config.yaml
n_kv_head: 4
init_std_qkv: 0.0403
warmup_steps: 200
MLP neurons of a small language model. Each row is named by its layer, matrix (gate and up: input weights) and neuron, and shows model dimensions 128-255. Each number is 128 + 32 x the weight over its row's rms, rounded and kept within 0 to 255. Numbers have three digits each. A neuron's up and down rows have the sign that makes its largest values positive.
A block is one neuron, or neurons of one layer that tend to fire together. Before each block is what it responds to, as a language model described it from the Wikipedia text at the highest values.

Description: Opening fragment of split words
L8.gate79:149074123072125103105148092124125096119132111097052117151129127093154093191124149161154143106133098158112114110127134134116116134135121131130170141085127155137096200102131144100143126174095114126120149141134117127142171188142123143126105106188120125161123174111119162080088161125088131087076062117127176145085164156122177083114145164112142085142139118099146133081127067181148132079134
L8.up79:167119150100180135075157157091148204155060096172127157101150104133109120127130131100118181129115080098166095166107106119143118119096094088086081129156129127123118108118128159213087161142172076109126092160142096118151082122126157096083130140217117116138121162142125133146125114155148039124091138118167152121121130090150137134151117168124166102141105177144135159091118126067078172160107
L8.gate172:126136150106109114066085068080154093048107193160125092139117108072091115178131131123043145123109146148105129172100154132096142104152114124103118152108155054115107106162136133141153099193120100156092065150115114037122139155095121096137116081148101127115129110098093150055131106119106122128104068123152134164143176120105070122151139152109153142144191072204141185122101119129195135096059
L8.up172:133076096146139103121105072135137116146128086146071084065143141145154102100178114127144171177150124054069083111104175090175103133167131141161131153100131129099134152184112089135152119123116124095101104101092108073134113165183149154131135121168129112080152125129161131123111135184124110156133148144176141151175100125195057094129132095195164062132147146106139112117117132099147134127108
L8.gate244:129052112113113144120144135085135157174138151140142127124176121144156150192085160119121135123133129161099116148195119161135175096135192061108159138117158128185154162086126168161135107111163128123188188091059115100137105113231124107096097108148183153148131145125149128145153041136126149106168137154132110153129143152180136146071111153127144116183128106158111161149092152186120108175198
L8.up244:132115147125121156159092086071129111155149165117117091141152127178169135097191113144140152167143164109170128169090103115101099084152108097111081099131135211149166084125123097132160054214120126074219094179121114059160127134115169116110127097100123154130097160138084111128083084125134128138087173159099091171172185144088141114134109092091121062136122068125134151110101153107158163166080
L8.gate295:148129135106126085135108071117124116122070146182141107122092192085155074125140119119066177098135131141196168079114161137137138140126158081206142129096087123134167186176117164124181166155080098089101073092118091067130126153124092175101119095124142137114125132147126115137113100090063082176131134071083177124152200125150189138125138122114132103111114070213085145131041139130136144225137
L8.up295:065111117139126145114143157152174169168162118137108057183118113112123096112073124145120118094130150117110092100127166166120083119168176123125129117103165113093073159143159101204115135152132124171032108125171103114175179142051160129147147111101093104135079113129156135096110167113168123134157176085093116074108147081206182106116151150119200111100147117038111129125066114119174140173198
L8.gate385:180101159115140143142141153139102099087128080092114174087081156091101176132144160133162087133162113142177110098184119126175123074134135094138128127135215066114114163131140117092175172144203139167100114184160138082154109113146140114146127170089104089090137148131053148141120084089178170051057069159131156126060163095107083081174142142115151140148095076107153147175106153145231119105122
L8.up385:156146123159138085087134136113096148102084161123156106084069131058157109133099163187096115102100134170150127116163095180115149107122084070070120155167118095170114160127137109156120141153088081129122111173082162134140137136164130118141169169079172113071142220067114115097147045097118102126140133183079076152151162112143141173091108160110117122083096113157085144140111170086173153139161
L8.gate448:111117092130150135126137158094134152105186218105147139109139126138128090165098160134197126131128081203140106144134141110062161091108170107137145136160168130092154138133122100153149096128120160108119157152125075087169119109157055086124053084026118117150123103128144144121155135114193076094114203098118134121126154132147142128134148201141186168110196188145149106107127139111172172136152
L8.up448:066079103130148123136135171156122131108136118201166088185129114109087124137105123113173087179114129109143107109128147120164124163120156140134082136085140117093143098111161081061162161168161140106130204157143133120106090128156146177143091145130146180136159141110107079055113064124124136112109124165142082098172097136156156146108095146102161085154115109212153138166109127149119104084168
L8.gate533:048089142107190131142197131110107127156094089078078105100194116102134104157139124099063091094099136145041134117140158111108133122129108193145155150090164109110117127115113097161105157129116146148121140166152106065157087179194145064131111174124180194209098144107113180194128116119126159185102135086120113096137158150154163100134134130139125079132085131137109165139092084172141132094100
L8.up533:157120123173118098163154083100139142141192078132065130090156186139208098112150127180155160106108121112160056112150150132117119144163136104117122103155111145103120151130073112148197093184118139117099125155062122125177145163141168136095135137109067150139180113156161097103156117138133105062109121198124130113100128149162128165134128157118082096140181129147157099092168120133114129114126
L8.gate682:173108135076093113121126152103094127135188084136138155159126122121070158079099091098120161141207097139134160085155102093107067087107120136122161127087175086086066157113112141095130102163198210116156141087119084122166149034151157140091162127093152131168129108082139111086154152111153135154076120072142108132155146176126115066113119058121116109142074168114143108148088098120118116157149
L8.up682:152163117104054172128128097100155115110036187075096126136118145107220127108149183173129141187081131093086122131137101078152125111073130087096185154138127167144075149171099195209144201187185169178134119116109096171139098118179147065146136129141151147124071177105050087075157170102150110051134148135127090076098065127105150142122112118111102161143114121156126054125120147104188173130140

Description: Mid-word subword fragments
L6.gate132:137108135078144087133074153158177123110169151139153162141141116166144145116173130141135117155067126153176132101137137026118184136144119138181117125114168145100084100156070077094137120104129103093124153140181164146231167138128113089177099159112106145076114137193129092100104096118132112129116147124126085113187159184140205084086198206151139162116061072133133179141124117126128091109165
L6.up132:117116143204079120178154046086145118131115117153076152097148092156145127153097184167098121166155138100140122121124099139137099102094071122096130122107152111123123089111142111129132104117090153177182150158159047148136153079097156148137114121157055144128149113096091160110099112099115082137182149077175111143142113136101099144103172127133079125091084148137157101151139170157120116100135
L6.gate237:133153153147169149172121120123125067129091103114155098116093131140103132069059143109134112196111127122099096184091131130148092117099144153127150144142122113166168156117154099114115175180091096128112102133114137211174084108127131138102087127147151167155162166123103091128130127125085126140119138124184066121143116076111075089152124164208096097065146161147101101142081074196038132147137
L6.up237:179077137092137052146125125131125136098183183114118089142100183107117177171229141139114120223079098127094071170175112166140089145154131130154130110130140167099158133077143143167145161085124124130109075142103157118118137108122110144186169097149080169113164131087132118153117141147108126121180132159150077119177128140080152130165114138155136061082137108127147119065112129112124100147100
L6.gate327:173123172142078093135121096136099073083215111162135112123106144097129155181140151097093126132138130054079130180187117123156083101170122094091116108127104189080142158092111172171108112148116083097118109158161183182151162119106129137096109130108113069123114153094176084205052176128146097109155173126115116127137147074126104116121165126123101095069144170155076129111094143091104044161087
L6.up327:123111106130115066152118130122090106131116150144111163158135116110127151147090103127061140200174168125150094152177088076117113122124139113090097140136156119139148127179066119079126167114148091146140159133169134195147109145173049108075146156191084162132084162113147091143082099127116119100123090152143099093093170148154091114172112137133125167096085158154143139109108137130132090104122
L6.gate437:148104156184148153171083141143132163125109096053104144099144099140192093138135132081106149135124136119156065173112149078140122104118165091124124149101164145090171097172100162154133116089091111134146145135131130112089173109102167060122144077170164099151137138113088142148161125144090119086096117096076119113103112149112047095147134116230122123145073152143111166088172121092093129151026
L6.up437:132117145226173121137126053119129129159095105128144135104084075154129114172129136128141147201125096174136166107149098076177090103121090076130125121096134106117136109173139096113123128141133110114159128111097170098100070131172161114147124106117081096096189128107113109123165127053098101134147108129178093102124124103110125131170113117190120096153128106122105137123060121118100126143065
L6.gate440:135089160082161153168127109041137161107134105109133181128149079104098143083143176163138104095142150106158077076124073148095148075146108117064127122138182176063059163104140146122128114167137123047127053151093157157161118135168135131041198132101108144105122139166119141120158105061153189154090126121132092113200129117055195104149138078160169097144106152167090123157177075144098132099183
L6.up440:131089110126115139129113109087087223139154178141130042099133132087106125135105087196141078113122153090135099070118151122089136088087134145119115124115172153102089137047109112135081144138152118101101119105193111103156113106129086128031134115100143048113115158168147133134061097057095140119115107145172117091170127069064136084153185153166171086156151184140122093148152101182154141138134
L6.gate452:133101184142140118134130141119108190218185126129161129153139201113132156102130124093101041185109122151060102148152146067135090125171173105161121115081153192115129140137194089146122132211123137142204142104128131081147115146089172109168102072134192103131144098073118137173120191135062125129072111164125081122114112148111156109136122116114143119179102138128111079087132135134090100121098
L6.up452:174133157137159131149117144141129102108173158106071107109121184137118142130119137095098077073066147098121112135149142104181141150126124082131105175095126170142146185127150122098151111154152094187182112153069099175087099112138068078119136066136016174189103097176109149110122129145127182126152117129102145122071159115169155083151080139185160123129079133122139147130173164134175153112110
L6.gate501:089097136178143070146083138107145159170112128112166089140099095122120131119102143130124121194093107198101136148143189160153145144107177116122121112154183107103138173097097091202133127154157110129116092175114152027065077053131077128127060110087104162139196169095097077160160144158118105168097064107102139095096132099170168069100147178112181127168164106125102173133154142104116090092120
L6.up501:111080138164143114115046164164129099130146148137109086103166119082141116137156130145117153204141102111156153177176160107105072173157118133093155082182140113127118126071106092140087127121188176108021169163139162112167072199134133120101181111123121167143066105155135163099145166141139170134089142091154111096101128035132117117113169176095118127119136142107145110130126160171154146131169
L6.gate638:141151095128162164189132086119142154151217089150098017155144112139128121156110089110117159114097169112105141087117141127109130097125128116156118035130191116104091129068110144159110106220098113142113094128118126138144132151104121072141137134120129116111102173122089106176138156097127119124118132150157108142149159109164163087159142130104124083152082159085100115099126080185182140117157
L6.up638:148182160145139143141136023116095144090182058111135134107124118020168069209059120093098092203131145163129137115126163148124120136072154172077152138153166112116141123136115194159148135126188150125176148113155071132167132122115165091079105097151132159126112137118035109156132128151181084109116130094092096108167184135114060084172159147150102088151066139151085095119166110159167115162126

Description: Mid-word stem fragments
L8.gate35:098080093131167145157088124134158085112106135113140148121143112166120126126172137138167124163141087127152160157138138109104156093135133092132136106131128114118116127076122146073173083105147106162132114114137174055100154171194117130115132121158103105155177105137167175082127103121183130149183111114092131127131127181144129136144098106168177225146150143173109157139167201155155139107127
L8.up35:117126104141096129125140091078095131124095091162117138186112096107161130132079126128172173157108124130127135112146097146135158152084192082123163153172061085150145165125120080147155099138108124176138091131161177121138098143088145112119089096139135111146121140091100146133132135123096119109128136102148203119135112121076115127176106122209115163154136084157169128142141162111131087103157
L8.gate39:147161138122134097144159102108153075105096173133125091137135104085179148144092149140182145096141124089065119131143082184061176108128121078133095170088117099181052131121064155175143080149129141139144129118130129117149115176091093101132080077127086165131165141067121183109144171101091112119114065110093113115124130122190102114171147132191152148120167122121107089168172164097087086113077
L8.up39:133168096114139089166122107079174124087135168152151137100133123116140112137138146096123161107203150083102150103121137096110103146088058168186076130097108081103159165122092140126129127110178160180111128150153131143100117126130099122126176149143098115192147159151142127091172130144147081181082122120133155131113107148175173146130121158159130137110111168125139126139085092141099131115067
L8.gate61:103089149146085095129198123133074077158168115154139089138197106163173130159140151118109086110046114163085094139089083146133118122128039136098164134092107121116124118156141112108183099138084082130135074101119190159151082094117101202132052160080135120170113158066125142250102058114095152092087108177067128084108153128124128113131066118116160129142166122155140092171152144095166116123147
L8.up61:124128164140125054143105138119233052165083095109137122104129135116130133138103141099115143196141120068086146163117121138134155094132100131174140103125170195111123092126119117184147126145096105151164117123143113105093087102116146118124116159152136078148119159106148149165110092132099114115077090181120167122135151144166134162150136141114078107147099165079116128127120142167118088109137
L8.gate64:123123184153134103100178186087138114172098126119123146151133099117161141134169162076139123102089138155141126109151093146181115097210080130160119147155177147092130140062137094130114155185079136146208125199147112149183092155069131077064099162084127136132115067174121129174133109112111104119089134106141132177146183133134154120108095111148079127077143138167111107121103124126111147117118
L8.up64:131125113207142157196182112149151111168191150124138139149143137105098128084120196081089162154109141160144087093154117146087133180121165122122118148129166144102014124173122109139079140082085112130173115147115184114128140121074119141150082072077148088078166137169113111202093153158119149139097096126057198125122133129145139137190116115128095076095129137121164167172130171062135103114181
L8.gate161:169125125152082139169122150120121147141157106111146086114170114113096137114131096164100069067126106204180162091168140164174203173151102157166122146141169109120099069147101136076134130126098094149139166191135141161152118125109121129092140138136121114100095126083109127121098118114146179103101084180129102197188191177121131137067115051116120143103141090105133129213042173129128122055109
L8.up161:114067151146136143091161149075125159144092124109114084067189161102107123088131181151101157151108141119133154075140103140182123162185106203176122165155148154140147151125059121135180124128093109123115120143119121131078028118179112139124095072121131141144137076100143076113132123140143135157191091110177066103120162118129120125113083105156150091110098174219136122124120136152155085102104
L8.gate233:159116136134080076156160065077107096122082097093096112170136146077095128189105228091146142129105218190141130160107099135109121168119130200131195138101124140132084089104130171109146111132124175164146146120134096109163130172120142129098132081129092138119109130094099146162114150128156142080155073076178053119117174198112084105124138142128074085098116133129070116149101102158116159122092
L8.up233:169111101092121112203125116125094140106119162074113121172149104107123112137198132072118131130085107091153126132130085147155184164140117137093135191169085067096061103140133152105118130071129117086119116110122167141117115084158083167127145131123093108109110153172058169153170139105140096110102159175164142115125129166082074166103114095083086159137116170097156196147173120144129110135093
L8.gate495:108135098174150110136141102152169147116113118145122156180111125109112114122140167133217071138128139131162137112153134069055129088108135140068147176156192141134170133142077098150158119098148111121165167152159159116077124149130119145120168089129135136145129165086084152098139158128151182110127086142136121094154149114168130133090070101130103113090141175117092096124135093132159190105118
L8.up495:143124108128140172156134159125096143092097119138134157107140188092152153156163110143143082171186235132175177133135074105097101130133065130118138152108126138149124155102113121112121075148149166105173155102139144177073102138185143127173121105102088164169123121162081122092131088107106160138113088018112095097110110135108088102142081127131104140107135170140108123097185178163152165156125
L8.gate569:208126152110161146178160131151142069190123183151144121193106117124104133142109102118069103105184154102125092178122155125112142141116105109188110104105177167105137130101129136092135085072117163096084100118113130147106143185108163132094144103136163115156052169112134116118143183096148148169084115123143135124136132071113122101102150087155099134161088160128013158162144145123117091122120
L8.up569:112114178142159140134154094118173096122154152100165120127154139130192147103144127077132129123144158117143158140215165121043123098127118195083135129113157144105134074099138100114185149128153104148175152059076103105162126162094058105152090130156131163088102107038139093112121118102144138064133108119126040130142146115177186077092070188144087078069144114128128087138127171111136150198155

Description: Mid-word fragment tokens
L6.gate79:108159104100114150077116113127099139088093119168082193120133129111158164143150194129175167124104135147125152124154119131178114087142183105192174116097150140096067140080118137184119120158118076132137148129090096171132168130164151129088032092128134123118098150168047132110189139094120105111138100044123153170143098061143112122092185135118172106101093115157151157116174121081172112171127
L6.up79:145110115131114123127185162067137091136143121185121170125110094112110100099107220136103127120160146119130123128167149147108174142133140124117144173098133119141128144079112107086153149115117111140198157163113147167134152133093110125114078122128073081114164139184160115131162129104166145062156096042115121108122159094187140112140188067160107147143127067175123144135137072108153129053080
L6.gate143:145129092142166163146118087151106111134137120165125104126171187161081093125120170169212093191149161149127096129148165080138191126153153152081151148116136139147117081099161076056123155114087149118089104090136116114054078117147122130148108104152095183088115181189092156175148145150193199167165169097062099114108107060094086164171131149130186092200137108128140127121102214144075142184162
L6.up143:118195077132100084222164125170080123133128079111132109182170123118125166156147155165216121124108142060159148110136171132113121107047126143172090115142155108111128168160137170176135171111128063164111104117121093119080104149131092137175146199092159135129119086186152167143110135148064139146137115102102142158171094148087138100128107090110192202092166169138119175117104057124135088215108
L6.gate236:177189176167183101120115050114166148126148045085142094092156153137108144104117167159103124144121088071132114165111160118131077140102126073128146132170121120134121134071162105145107110124130154087166120159055132146072169091117178131094168077121157082157083145139107101114137117113203103114141184125092124149150147134151131086155069076172173085099133167153130122110123167134133173149143
L6.up236:107117127104137101162166133108155160109097076148127148082102177157173119143112158103117113163158159121179146140157132132135150110078143143180215168123172159192089197090076171123155080109093190099180129145183092120135191141097145160116121111088069129187121124095113126107165144138167137074151069122094162149175142152122124138115091125187121128104131086112160152111175083087105122137151
L6.gate363:095162136157111137106145161103123064098098158187084148159161155163117114113151148122153127140105119117072152161176129122121140122156145110140160135101145107069186164102137098184148127104103120105139098088130163141104115092122167111138154173094123065043108138135134154109111098155124069151023193132119066135087138084108105080154143133122156135129112144145102111112142072155167135173156
L6.up363:152112063126097112167159146103175077113090138111165146108142146152186133096191135107201137111145128128153176095151130128113140134126099165111172112061136152176205177147172080131165120155113155085121112095135086128090128115101157185089158105142100153152095131098134101144160175202130118161119094179091127105140131075127103102196110165125183107074113145146122162143147174136127102117099
L6.gate366:126120171142165137171159141080088130160169202170104114190109134129090181058142102110120164148147178108144112119114135135105136185160127097138106124110122107117160182105113136120163110116165101136096130178137137147148141158135131133098120130119225098120114084106088126165138064072190169146110101138122129098037194135104165140138145139152176150174115119140145170165141105110076126112085
L6.up366:092119079092119140130122218020164090170110105110116127114157141075145100138129102186144167128164167134131161153109120172170134144147193117138115063083161123122155105114100098116119146195112118143067083086095191158128145137070142172157177168126158152101154146114130148187133158126173153131177126178095118150111086138143147103208104107133096159112139166114090135143061128158184180159123
L6.gate546:144113143151119110089091108087112179143161127148148174164106168154173160156116130214072171132103163133069071082126125139108161165138190110147102144112138166142166103064139136137149085122115140122164145179113152111157173115109157181153119137084156168159132106166122147107176083098164142105133106101115135185160119078152192085074139148172152106105161113135089152170077097099129199097123
L6.up546:149152146176130100143103092076123113166108139161169144085156160116168146138120148093121093100117114108133165207078165138172169154203160122123128079081103170120071057073121099113118126133082093136092100150075081177163125089055156180149159159124151153113119133107151124089097158135114166042134118106158113148131163114102141085123131101119089132098088156121106081109131168145112131168152
L6.gate550:132128119147175109075120167139133088136170119183188187188109117169127180088040167095119121143135162115104155122129109111137059123133147169120149131188151111145137132141136120086119155138091141118109054118131144159087165199066110160107070140110109102146082111125168069080120074112125134135149159048113135203127165120193153157117117127102117148033174139154101163098114117145115069194120
L6.up550:097128120166138212143156122156168114148116147143118110166186149072076163122158170105129102171103146093117115203117132128119160114116132157089141116181110130126129165135160092175124070081103103119066127131108130096097147082099192122085127087100097087087106155111131114144103173128125095138180058074103092107105105117078151151124124144147214095079127038058116147177150113121147092131079
L6.gate657:153170113112110102116123127149091170090046138140141109131127162162105160120145131160172205184138117096103127103141136191100133166134109141147143197103171141113159110110138138125163117093140119092133118156091227145087070119108127196097066179142131174109124145185090128112121185142145178161115162164135104123223150118105090101208160097123109191094105111123108146170148148158082155117082
L6.up657:176175151100122122090151139145069141132176121119103162098134104161179184183124145099102158123128088135146101084072145078148172136099156192096175113083090160137119141158138113081115111166133095086132124127101096164114114130137125132140096155078147106091056147186164090134180136153154133114108078148141144174141129148109118086111164095098101105095124095121140144189120111123130094121113

Description: Attributive adjective endings
L8.gate113:116120116120102137100136141071107139121108122129093140132150105122128166090105150133096124104087101133144115093097116105146087107150152136118128124190121148122108120165124124148143130010099140071059110139106127168133131130118121118083100111070216087115177182146155077087151164100148114022109044128168157127169081123110144077183189115152144090086144116135143119154060182134133136079115
L8.up113:093123127147109154104120124176173059127114134158075106080074116164113078074059154093183072106102187103091137152103151092133118115105127099112072158159169114157135191150096144081141132129117153085076140146139150142101130093095159132135128143080153114071171153085175148132125155124211133096114093126139148157086072140155141120135173146122117112124091195116200145095134096156108119112122
L8.gate255:050147126173136170139132128099137068099127119073162150116151133138087099086124146125117139117143150180113114142139190079129162125180113126115103121080163143081119083085159108095178161097172157069156107126103175128113137118083068131111098113192159109134129137106134147134153108052135132104080131105113078095158170079121035137077086144185130182136158111164103123161130165148109092060161
L8.up255:141139077134123089110121116119199145137091111129131094124152107152168139175165115112163158119135134165090117133069132122081051149101127157168112161083100204121104209152184128094119119118147116151136098114129070087151187191065106114121100128149141104151156079128140144136115143191136150135119108157160159173094098122185138116087185175103143118104110157194152078127074120120124134225117
L8.gate263:117115132148125070123167140091098094150106151057164164093085138086154198168117163165076068146096164108148078126116135135167126150169108102148105228150206160075135108097148127084167118125101123121131161163119085143157077110155141089134096113108139164105081076080119149131115118131111045113070110078128117107140122131086142127144102169155089131036127135096135112184134157121158122176120
L8.up263:159191141202085107141144111127125139115116073068120173160144132102146101088121087154145128146140143121114147182130160101135151077074134120174124173145071119118077194151137078155165121135110178112161134111124112151057103126126106146135124111111081164198092161089151127089137139162070062100084097172102115149127144097129129165118169081121070136131112108092090128143091133159111100122127
L8.gate307:104094157119118164115117132118150086109136084121177103175116110099116151132133151089152133117085166199141090144159191108164099071120155148115162142105138127119102119159087061123138129164133156120188094140175222112108177122129111096149134118063111099165080121096146105137121127143104094111113129146111168116136141134147115129159112146121086104074108097115146137162087179155159146083130
L8.up307:150129097092109115171137081084135109118095148100140144110149156135117130100122096106114116093093150154137118105139146128142155135135152141118110139190167135134093142093105127144129141134084188075073118111156130104122121053157106155103146108122154169121093183077159066154127125134087186137142113129140128114114125161154128038151144159033144103128143124139077148139104191109083095102163
L8.gate360:120160117090109074118102147074179091156125125167138092101092144129131093172140140120118160115076135130110132138068139146122130100078095137105163231144142111136080125153095098141136114108166129081072136126153122063119086163102136110106143161113144183156119130151090164140167141122120137199141162159152112124133114128155098125094200089116141153116175198109080107164136135081188134125111
L8.up360:213136094122160117104169058095138122078103089111134107122165101189142135138170138104169103092123150130115137121109146162110165120148159073116089135119106186144097145119124156143151154116079096093126109112130111135137177120210152156089101088113173151073104206141135192106130137144126166105077137150139117048130169234081161064145148134125128126092093103088120117091110095124121110105128
L8.gate437:126113155128094153171073150145154065138117145135201104103180126159129126112154128158139080171117136157151131102124153103117129093124189188084079141145157187171091126118161142091146050168143132114126087199166195047136109147155073098097123131135134099115168123108158107129155101183109104135138150083183078102145163163120157094164063104095100104111099179097142160140099159100109149088169
L8.up437:133117188113103060154113093134139078086127170072139199105120149125080102113118171131162134130116146132127087186084110104163103182086151105165131118135139125092102120088129173114169107166073106110120081145173085141148128094134103147137148135037126123061072145110136123158147100123097118077127149027157137177103155145101136151093097113164126099156141140113127105152109134077137205111140
L8.gate519:142152073111073096119153087081110079112140130142138147120169154146144154100143135102170105110060132148148082120173212122174123100101162176064181115176129134105105156144063193155163094182108131138086124075174172140105128105092118110090144139095155160135136108088126119126113088118072112176078141143154156135155130138152180088109147130138129103088142132156119161131073148103146150130080
L8.up519:106122126162114101100167114176114140157087127188137130130106165087123139148160075170195140071114109158086126115100085148089136125106088068194135161116124150160145134163131091117128109152105085152124068112105111137122124098142068124140172115120127070132101089118154124128198175083079111029144116122086133112183023134084128149143132105187125075203158094172185072189155155106110129098074
L8.gate692:135171156139057187120128100142173077178092089095133136138121074111025145152149149123122134125044135121096123141139180138165154116121151155105120113126111149156178150186090148138145134170121152087166110152134093110089117092067150148128084168113103172138083184063118116125177125104103170201137113178087105128137136160147144134123127120178123066125117165152132097084109040174211149101077
L8.up692:134176143156127070104067028132159104094182054172117134135216143146056133101086070162115113119102092128138141093122175132093090113078124181148077078115146140085116172176113129091114083139173100110141063125098152140149124092141097185095091161152154131175173116072112134109139102128137119145129102129135130102108113175110129142073178117157128076112131086144111092111114097177142132148089

Description: Involvement verbs, "it" subwords
L2.gate261:165130125173121134123112166178175068139119109136130173138112069178153120127186132113127162141075105140091112080167144149204139091088152096087116111107184144083187113115093131127144123148107098116150095124067117100140133159135136102144173181103174129145132126136158106172169162205124150134141106057134141141174124150088115057127108096079190132144128093096155133107119121101154152142189
L2.up261:070089137103136146080124143093129122174136118177150109143146102151157091108140101087162114071113153099118136163073112094147122091114069128144140141096112168055091107133104078119108112125118121089141132135045095046132082169144143120178113133102127097144161142161165135120094116131177111148134101041131109187149116198077105124126128153129100076149154114142054085104093088098064094132089

Description: Consonant + ar fragments
L2.gate313:128070108077189080131136131083108116140151093144143093109168113112149082063148133093115184165097122144156143097126109137137077086140124124122121121071136150180172121105080165126142115147118102157124142155121124164101101149168199126079131129129111113144080150072080131118090167144207062100137129091175085160130161137190107153143097147111147080077153108135105083093068125113076077119139
L2.up313:151112108118090059195180075109137132127189175134102168071076113117095074125104136163137169109164120156064141131156124124141112106167148130177140188121185087130169117154098099148114096159162090190113149132114143127131067150124145084134141147160108165157131125103113086140130121105096110123175160113157112175162121123147118103179137154113132141120082168160129079134138087114094182114147

Description: Determiner–adjective noun-phrase openers
L2.gate608:120118135066133174176082126102169124176136186145191094098123134101132106133168161085113089065130158011177146083086115090165084126110158097142113156135165120135159153122123131124115126165110150121127140112165121151144111076098111151071129143140141147150144130132097121086163173119113122128100194127194101079094089109125100105104185137117154092148101153126127095121091130090160141152103
L2.up608:085092141080093110117093119090198160132150135141126155116145129134149108150169072123119136116140095149181070080118195163116106149121112145101104138146087111160108126113129127125074119070137082162088089174149080162079134129109093150143136173103135105143179130205113133165110051106113130142125139063161104155194156109142123121180166141085088099095056122118145098122149179144044154097091